Weights of a small GPT-style language model, trained from scratch on English Wikipedia: 8 layers, capped logits.
MLP neurons of a small language model. Each row is named by its layer, matrix (down: output weights) and neuron, and shows model dimensions 32-95. Each number is 128 + 24 x the weight over its row's rms, rounded and kept within 0 to 255.
A block is one neuron, or neurons of one layer that tend to fire together. After each block is what it responds to, as a language model described it from the Wikipedia text at the highest values.

L3.down49 [122 124 140 101 153 118 109 102 105 121 113 109 174 138 158  66 115 149 111 115 129 142  67  87 101 109 167 139 118 115  99 135 140  95  94 141 144 108 142 134 143 101 128 125 117 120 145 138 157 155 108 127 124 135 123 185 119 148 103 150 113 111 139 140]
L3.down119 [110 108 134 135 161  84 110 134 144 110 130 111 161 122 128 101 110 137 142 124 128 119 125 136 153 143  82 124 117 174 152 164 140 112 113 122 178 157 138 189 106 110 159 126 106 143 174 105 131 147 150 127 106 152 147 177 146 154 123 129 108 161 116 115]
L3.down262 [154 143 129 119 171  96 155 139  86 118 125  99 123 106 110 128 185  89 155 121 130  91  97 149 165 149 130 135  86 125 112 106 103 100 122 122 148  78 112 172 167 100 185 126 136 150  79 112 126 126 111 131 117 131 109 106 114 104 154 173  93 137 114 136]
L3.down285 [140 141 134 121 142 150 136 146  46 158  98 141 128 141 164 109 179 118 121  88  72 120 137  95 152 145 122 125 131 141 154 141  94 126 102 156 137 117 149 145 103 102 152 110 129 144 157  98 131 156 105 130 140  98 127 172 142 117 138 162  89  97  97 133]
L3.down307 [115 159 147  98  98 154 119  84 135 154 119 120 126 119 128 142 131 135 168 125 112 128 111 165  88 100  85 118 137 155 173 145 182 147 125 119 160 109 120 125 114 119 148 114 149 139 141 110 110 169 130  67 119 147  96 142 140 120 130 112  64 139 107 134]
L3.down393 [126 170 171 122 146 114  43  64 178 133 116 118 133 133 152 116  97 150 150 108 115 141 114 127 108  86 137  69 158 106 128 142 138  94 118 164 114  92 153 123 132  97 127 120 136 130 147 131 160 151 172 131 108 110 133 142 141 121 101 147 102 132 130 116]
L3.down426 [143 162 108 128 105 108 119 111 149 145 149 126 151 106 132 184 124  99 116 108 109 171 101 111 150  97  94 126 134 170 126 109 142 151 112 131  84 147 109  96 136 139 162  97 166 149 158 124 126 133 107 136 109  71 151 168 160 136 130 146 156 120  87 151]
L3.down491 [ 49 121 188  90 114 159 102 125 123 155 125 144 129 134  99 149  86 130 128 147 106 106 143 111 126 145 116  91  69 124 138 131 151 122  98 154  98 168 138 103  74  97 108 148 119 106 105 132 159 112 139 122 145 163 111 134 140 156 151 140 118 129 148 151]
Description: Numeric decimal points

L3.down36 [156 154 137 166 141 163 142 122 116 138 109 167 156 121 125  80  59 133 109  87  83 102 106 140 103 107 137 127 131 123 118 151 102  93 123 134 120  66 107 130 114 179 118 146 132 136 125 155 134 125 103 158 130 113  92 119 165 161 123 128 101 137 154 123]
L3.down60 [147  95 122 110 135 126 131 163 102 160 169 114 133 135 156 102 176 156 127 122 101 129 137 114 122 159 146 109 164 107 131 112 106 167 146 185 159 133 122  89  77 139  88 128 142 114  87 115 161 115 135 166 151  93 112  78 163 103 100 148 168 125 166 134]
L3.down192 [117 105 146  84 144 140 149 121 116  98 148 124 134 127 159 120 127 119 115 165 126 176 112 144 160 138 119 140 192 145 159 119 132 149 138 163  44 132 154 106 110 131 155 134 147 138 105 100 145 101 139 107 141 133 109 118 113  91 141 110 131 141 166 156]
L3.down196 [126  88 115 108 148 142 122 139 138 120 117 149 143 108 152  78 155 145 158  84 112 120  82 162 147 147  79 132 137  87 109 124 126 111  81 146 119 152 151 151  70 136 102 140 128  68 137 114 152  97 107 126 112 120 106 146 106 117 130 122 132 133 143 106]
L3.down247 [160 149 104 124 108 127 124 133 156 117 131 121 168 177 152 104 144 132 122 152 118 139  96  92  88 103 144 163 198 139 151 166 119 100 126 133 111 134 144 137 120 174  93 111 121 125 128 131 147 169 116 128 134 140 106 112 119 175 147 113 123 143 116 114]
L3.down330 [151 153 130 109 160 135 125 133 165 127 162 141  95 165 139 132 129 163 150 143 161 160  96 138 100 125 124 140 112 123  93 145 122  97 133 130 103 163 173 121 140 126 112 102 117 110 119 130 163 159 140 102 116 115 104 142 113 138 153 169 137 109 122 181]
L3.down340 [111 153  92 144  77  95 138  79 175 107 134 166 149  98 124 131 125 143 150 116  99 154 103 163 117  83 126 104 128 164 143  92 143 131 147 166  89 131 117 157 104 114 134 109 180 111 116 129 131 120 152 128 121 148 176 100 153 111 148 141 150 141 138 148]
L3.down500 [131 142 141 131 120  88 137 139 120  91 195 103 133 132 149 109 127  90  96 158 110 151  95 140 123 135  81 156 145 135 151 179 156 133  97  73 157 133 109 114 152 103 123 121 119 139 113 137 130 164 147  81 144 113 117 159 108 129 142 148 121  94 122 132]
Description: Start of new text segment

L2.down145 [105 139 130 106 156 146 132 120  99 132 140 133 136 137 122 123 136 138 148 160 104 140 126 126 156 120 120  85  87 110 127 109 151 125 134  83  92 159 123 181 143 114 113 106 143 131 121 174 139 133 159  88 113 171 134 117 116 119  61 135 136 141  97 150]
Description: Line break after headings

L4.down38 [190 145 157 119 113 138 136  93 180 140 136 124 148 123 123 206 144 145 137 154 116 113 154 124 116 113 134 122 139 182 173 131 143 115 110 125 153 100 116 179 143 144 153 176 106 147  93 134  80 173 118 151 136 133 128 152  98 128 112 113  99  83 153 164]
L4.down120 [143 147 137 122 171 130 138 107 100  97 114 107 108 109 119 122 137 152 101 165 111 107 115 110 125 138 152  72 105 135  93 134 125 146 146 117  94 162 157 148 136 113 137  95 101 161  74 108 119 115 167  94 137 146 106 109 112 125  81 161 125  79 120 162]
L4.down215 [ 93 126 130 142 111 126 135 128  98 145 153  81 116 154 173 163 132 128 130 178 135 129 154  87 149 140 120 122 140 110 123 100 125 134  88 112 112 116 117 152 132 112 100 156 161 131 115 104 104 128 137 103 150 147 155 170 126 126 140  93 159 114 133 130]
L4.down218 [155 124 116 169 108  96 114  94 120 134 122  94 125 132 154 152 122 129 125 205  93 124 108 136 128 134 142 134 102 120 119 113 175 147 124 103 128  82 103 115 127 149 131 141 115 131 107 143  84  81 102  86 119 149 116 116  99 119 135 165 159 141 142 123]
L4.down296 [110 108 112 105 154 150 166  94 142  71 122 104 124 114 117 111  92  91 168 140 129 116 117 110 101 156 118 105 129 110 121 114 115 171  73 112 144 162 150 104 143 103 114 130 118 181 126 151 127  94 135 107 122 100 121  76 158 127 136  96 126 135 101 148]
L4.down367 [125 111 149 113  93  64 111  92 117 101 148 113 135 106 114 108 162 108 126 105 157 137 145 116 108 107  95 134 154 165 148 122 131 116 133 185 125 105 131 128 108 106 181 155 121 137 119 106 104  52 130 152 111 146 108  89 127 130 115  74 132 133  94 158]
L4.down394 [126 158 133 145  74  93 136  98 139 113 156 143 126 124 159 105 137 102 126 167 138 108 138  97 123 124 110 129 128 173 120 105 151 138 160 135 126 118 126 124 135 149 169 114 136 125 149  68 136  93 160 164 106 146 136 127 116 136  71 151 158 124 110 160]
L4.down436 [136  97 136 130 139  94 137 100 121  87 100 100 113 152 156 118 103  87 117 174  55 106 130 118 121 121 125 151 118 119 121 123 152  86 143  97 168 133 129 161  95  92 147 114 121 140 112 131 157 138 155  83 102 151 143 112 127 103 136 145 145 135 168 105]
Description: Section-heading words

L3.down24 [123 148 122 159 119 106 157 149 127 112 131 102 143 128 132 143 175 126 153 146 166 167 148 112 149 109 160 118 144  97  96  74 115 159 180 135 120 145 172 136 126 114 127 136 138  99 144 105 111 155 179 145  83 115 142 157 134 128 156 160 124 161 133 120]
L3.down120 [106 112 150 131 122 134 122 184 128 109 163 136 160 119 139 112 155 145 190 116 192 104 101 108 103 120 164 162 121 112 140 136 140 121  98 126 109 125 127 132 115 112 102  95 152 128 161 105 111 122 110 123  86 125 132 119 101 127 164 108 115 138 106 142]
L3.down130 [ 93 122 141 147 114 151 135 133 144 168 146 114 119 141 145 130 158 104 134 140 154 135 137  94 101 138 135 126 137  78 120 134 131 121 136 146 146 121 101 113  84 119  96 129 107  98 191 163 153 165 122 113  70 169 105 125 130 162  91 130 160 140 120 114]
L3.down284 [131 145 126 179 108 150  95 140  88 160 114 106 119 145 146 144 137 121 155 139 130  71 141 124 152 110 139 167 143 126 137 113 143 132 165 177 116  88 117 107 111 148 131  88  66 106  85 127 116 130 143 174  95 140 131 140  85  75  87  94 127 136 120 146]
L3.down301 [145 130  74 149  95 124 147 128  92 154 103 148 156 135 108  85 114 146 157 132 158 132 142  99  90 128 132 150 165 164 142 115 148 125 147 142 111 132 116 123 163 174 107 112 126  86 135 102 125 148 139 158 136 176 151 114 128 162 105 113 139 163 131 109]
L3.down420 [133 122  98 167 134 126 135 152 160 118 132 127 151 148 152 104 105 122 125 138 172  91 121  72 130  91 129 142 163 109 165 135 130  63  91 123 153 138 131 153 104 164 118 114  99 118 123 113  89 146 135 159 140 126 142 142 148  98 131 107 160 153 120 117]
L3.down452 [123 132 144 112  94 133 128 171 140 114 154 144 110 121  97 175 147 102 127 116  97  84 143 135 156 139 147 105 169 103 131 125  94 139 143 113 136 117 128 140 135 121 173 130 127 164 176 112 132 147 145 133 139 111 121 135 149 107 144 115 120 149 110 115]
L3.down510 [101 115 177 111 137 106 127 150  76 131 100 109 134 123 148 111 102 136  95 114 124 138 133 167 143 160 148 134 143  98 135  55 136 137 103 128 135  85 117 120 119 142 112  98 104 135 150 172 137 141  96 146 101 162 141 103 161 185 102 147 115 159  94  83]
Description: Mid-word foreign name pieces

L2.down65 [137 127  74 152 102 135  93 156 133 108 159 151 130 114 160 124 130 161 124 116 144 122 118 130 116 104 159 113 155 127 122 138  99 143 120 158 132 121 141 147 130 122 126 123 146 182 162  90  82 151 129 140  99 147 116 126 145 156 123 101 152 146 126 168]
Description: Mid-word pieces of foreign words

L2.down173 [114 114 150 105 100 108 121 125 147  75 134 113  87 138 153 125 116 109 192 134 146 152 162 132 122 129  88  45 168 144 158 144 125  98 123 118 128 163 116 105 126 131  86  82 160  66 159 118 114 131 152 108 140 109 128 174 129 103 139 127 146 159 113 124]
Description: Decimal point in numbers

L4.down58 [123 115 141 137 118 133 149 165 119 131 126 120 143 144 132 118 152 105 156 129 210 131 151 123 113 116 114 170 159 106 140 102 150 128 161 141 127 111 124 123 140 152 160 138 151  95 145 127 133  96  84 131  98 137 175 164 109 161 149 148 147 122 120 119]
L4.down154 [133 122 140 162 128  96 143 120  80 139  78 176 149  90 153 152 162  95 133 110 140 128 135 142 171  98 111 107 102  99 135 101 101 156 156 134  88 124 142 138  76 122 114 111 156 154 169 158 132 140 119 118  57  92 135 101 132 140 132 120  99 129 115 113]
L4.down172 [ 61 117 146 117 135 113 109 152 109 145 178 134 101  88 101  96 110 118 170 146 115 156 109 173 144 143 151 155 131 172 149 114 134 125 107 100  98 162 141 114  77 127 116 113 104 120  62 121 125 153 127 104 138 153 134 106 141 135 179 144 123  81 162 129]
L4.down253 [154 117 114 106  89 155 120 166  45 170  94 165 158 128 122 123 105 105 128 175  82 126 148 177  88 127 133 150 126 126 147 129 158 127 141 165 112 104 124 119 120 109 128 122 104 129 124 174 165 123 101 164 147 139 119 161  98 126 124 157 173 142 140 148]
L4.down254 [115 125 124 135  78 109 102 134  98 111 121 154 153  97 123 130 121 129 103 159 131 144 120 126 145 109 169 201 132 170 116  75 150 133 135  66  95 137 110 113 122 126 111 152 146 150  79 141 120 113 109  89 120 160 119 119 121 151 139 141 137 125 132 157]
L4.down303 [149 125 136 114 152 120  97  97 144  97 123 115 130 116 121 141 154 122 114 107 135 147 161 102 157 156 141 153 155 112 129  96 147 140 149 140 105  99 195 142 177  98 155 132 100 156 149 133 190 126 165 148 158  83 135 105 131 116 142 124 140 137 108 117]
L4.down393 [116 174 123 119 141 100 127  93 102 109 114 176 169 159 160 163  99 163 110 144 134 151 103 145 134 144 136 121 119 123 106 118 103  68 158 125  72  89 133 143 161 122 109 125  99 138  92 129 110 152 117 114 122 144 133 170 130 171 152 126 108 178 118 135]
L4.down428 [128 158 146 103 107 132 146  72 127 145  83 123 144 117 170 139 128  93 129 116 141  96 119 158 116 146  80 151 122 152 137  99 130 139 128 120 124 140 140 133 157 156 141  97 163 105 145 151 145 111  97 113 119 118 135 146 134 128 143  80 136 135 116 148]
Description: Infobox field-label starts

L2.down214 [134 150 100 105 111 174 103 124  53 151 105 119 145 130 136 107 116  96 138 101 135 101 110 122 110  97 147 101 133  90 154 141 127 118 146 112 152  47 119 145  96 101  89 136 124 107 157 139 144 126 117 114 143 113 121  98 143 152 139 168 108 159 128 151]
Description: Second piece after an initial

L3.down40 [114 135 160 121 133  90 139  86 132 120 136 171 143 133 125  73 126 140 145 158 157 167 116 154 103 120  93 120 111 128 189 119 156 135 110 118 151 132  93  97 146 137 107 150 109 140 108 165 157 108 135 101 130  86 157 147 130 151  89  86 129  89 137 137]
L3.down105 [163 107 129 143 138 144 141 127 105 112 118 139 114 130 108 122 120 105 170 115  74 133  94 142 101 127  78 158 140 111 121 143 110 133 169 117 156 143 138 140 118 123 162  88  94 160  99 131 110 116 126  96 107  99 123 121 103 151 157 106  74  91 112 110]
L3.down172 [128 112  91  87  91 145  98 118 122 130 127 101  69 103  87 159 140 119 143 118 145  94  91 133 165 165 144 116 134 124 116 118 142 133 121  68 132 132 151 105 127 126 109 133 126 103 148 145 119 137 106 138  95  94 123 159 131 118 134 115 115  97 121 111]
L3.down258 [137 165 136 107 137 148 104 107 132 136 121 137 133 115 122 135  82 154 130 131 165 136 138 118 128 116 121 105 112 122  91  82 114 112 103 184 123 138 125 133 103  99 144 134 135 123 163 141 146 157 139 123  92 107 159 157 141 100 110 122 118 112 111 103]
L3.down351 [107 149 181  98  88 129 113 109 126 143 110 125 118  99 130 137 159 123 148  87 129 166 134 169 135 119 121 165 140 115 137 123 107 152 139 124 103 129 123 163 156 127 130 157 113  74 158  85 135 162 153  96 103 126 145 133 107 118 128 121 150 105 116 163]
L3.down384 [123 146 133 125 145 105 150 140 145 112  66 144 110 115 121 125 122 122 146 152 112 143 127 137 106 134 141 139 140 110 101 103  93 138 101 124 145 158 113 148 149 132 157  95 118 141 105  84  97 129 108 143 117 115 131 117 116 138 134 130 131 130 125 131]
L3.down425 [134 156  99 143 108 140 133 188 132 144  96 114 184 122 151 145  91 117 119 113  81 116 110 111 172 118 140 124 158 142 128 156 104 143 108 134 142 125 170 144 103 159 129 144 177 127 100  97 109 137 122 161 164 115  96 127 125 114 128 128 108 175 140 147]
L3.down504 [107 144 165 123 125 143 100 175  84 101 148 169 107 154 112 103 148 124 130  86 121 116 106  80 133 109 127 112 164 140 142 116 109 117 122 111 103 180 165 148 107 134 118 153 134 128 119 145  78 170  88 136  87 102 153 152 125 120 109 108 131 125 135 117]
Description: Second word-piece fragments

L3.down108 [136 157 135 113 109 134 116 139 166 126  78 137 127 183 123 107 133 122 114  82 108 154 134 155 127 131 110 112 111 118 101 115 105 171 138 127 107 157  98 149 128 163 155  96 127 145 141 144  75 156 147 155 140 143 167 192 129  74 115 110 199 100 116 123]
L3.down240 [110  98 178 143 176 130 161 145 137 118 129 104 152 127 122 125 178 117 101 137 101 105 142  90 110 141 144 122 106 122 146 114 140 132 131 108 140 107 144 144 140 164 160 133 116 142 133 144 124 129  83 118 157 160 114 135 160 144 131  64  93 110 140 139]
L3.down261 [107 151 133  88 182 138 110 141 141  99  89 109 148 125 122 135 137 150 101 105 151 123 121  95  78 103 116  81 119 117 205 125 165 126 154  98 156 113 159 143 135  66 135 126 132 130 111 151 132 143 114 127 129 118 129  77  87 114 133  97 149 114  93  87]
L3.down325 [129 107 116 122 143  98 165 141 140 146 160 174 133 138 141 109 163  87 108 136 137 162 115 135 132  76 150 104 136 126  75 137 143  82 128 112 100  91 138 128 117 141 125  89 158 133 137 124 142  97 141 117 127 134 158 148 107 160 110 134 133 127 101 159]
L3.down334 [115 133 135 187 152 112 110 106 135  75  90 164 156 127 111 130 153 128 154 111 115  88 182 121 106 127 101 126 102 142 186 138 151 139 129 157 118 151 147 113 136 101 136 126 145 135  93 126  88 156 140 152 114 132 180 119  69 145 127 129  75 139 158  89]
L3.down337 [143 102 121 144 159 134 140 158 140 115  38 117 108 147 129 128 109 108 108 122 123 126 112 140 125 152 200 119 122 131 117 153  98 133  83  88 133 121 151 143 136 146 105 123  87 138 177 144 147 143 138 102 106 185 111 128 146  93 130 137 133 123  82  89]
L3.down389 [ 83 130 130 110 119 142 109 118 145  72 157 102 114 113 158 134 131 121 158  95 160 111 123  97 100 123 142 119 141 110 163 144  99 128 105 123 169 139 142 168 154 118 107  77 101 130 151 128 121 116 131 130 144 148 128 108 148 125 159 157 125 115  92 118]
L3.down435 [144 138 133 172 154 124 131 106 143 175  94 119 185 146 147 143  94  98 112 170  96  94 124 126 117 155 124 142 122 136  92 143 127 108 110 106 141 108 116 137 193 139 130 125 168 136 127 150 135 145  93 158 136 185  85 144 130  92 142 118  91 165 153 114]
Description: Word-start after punctuation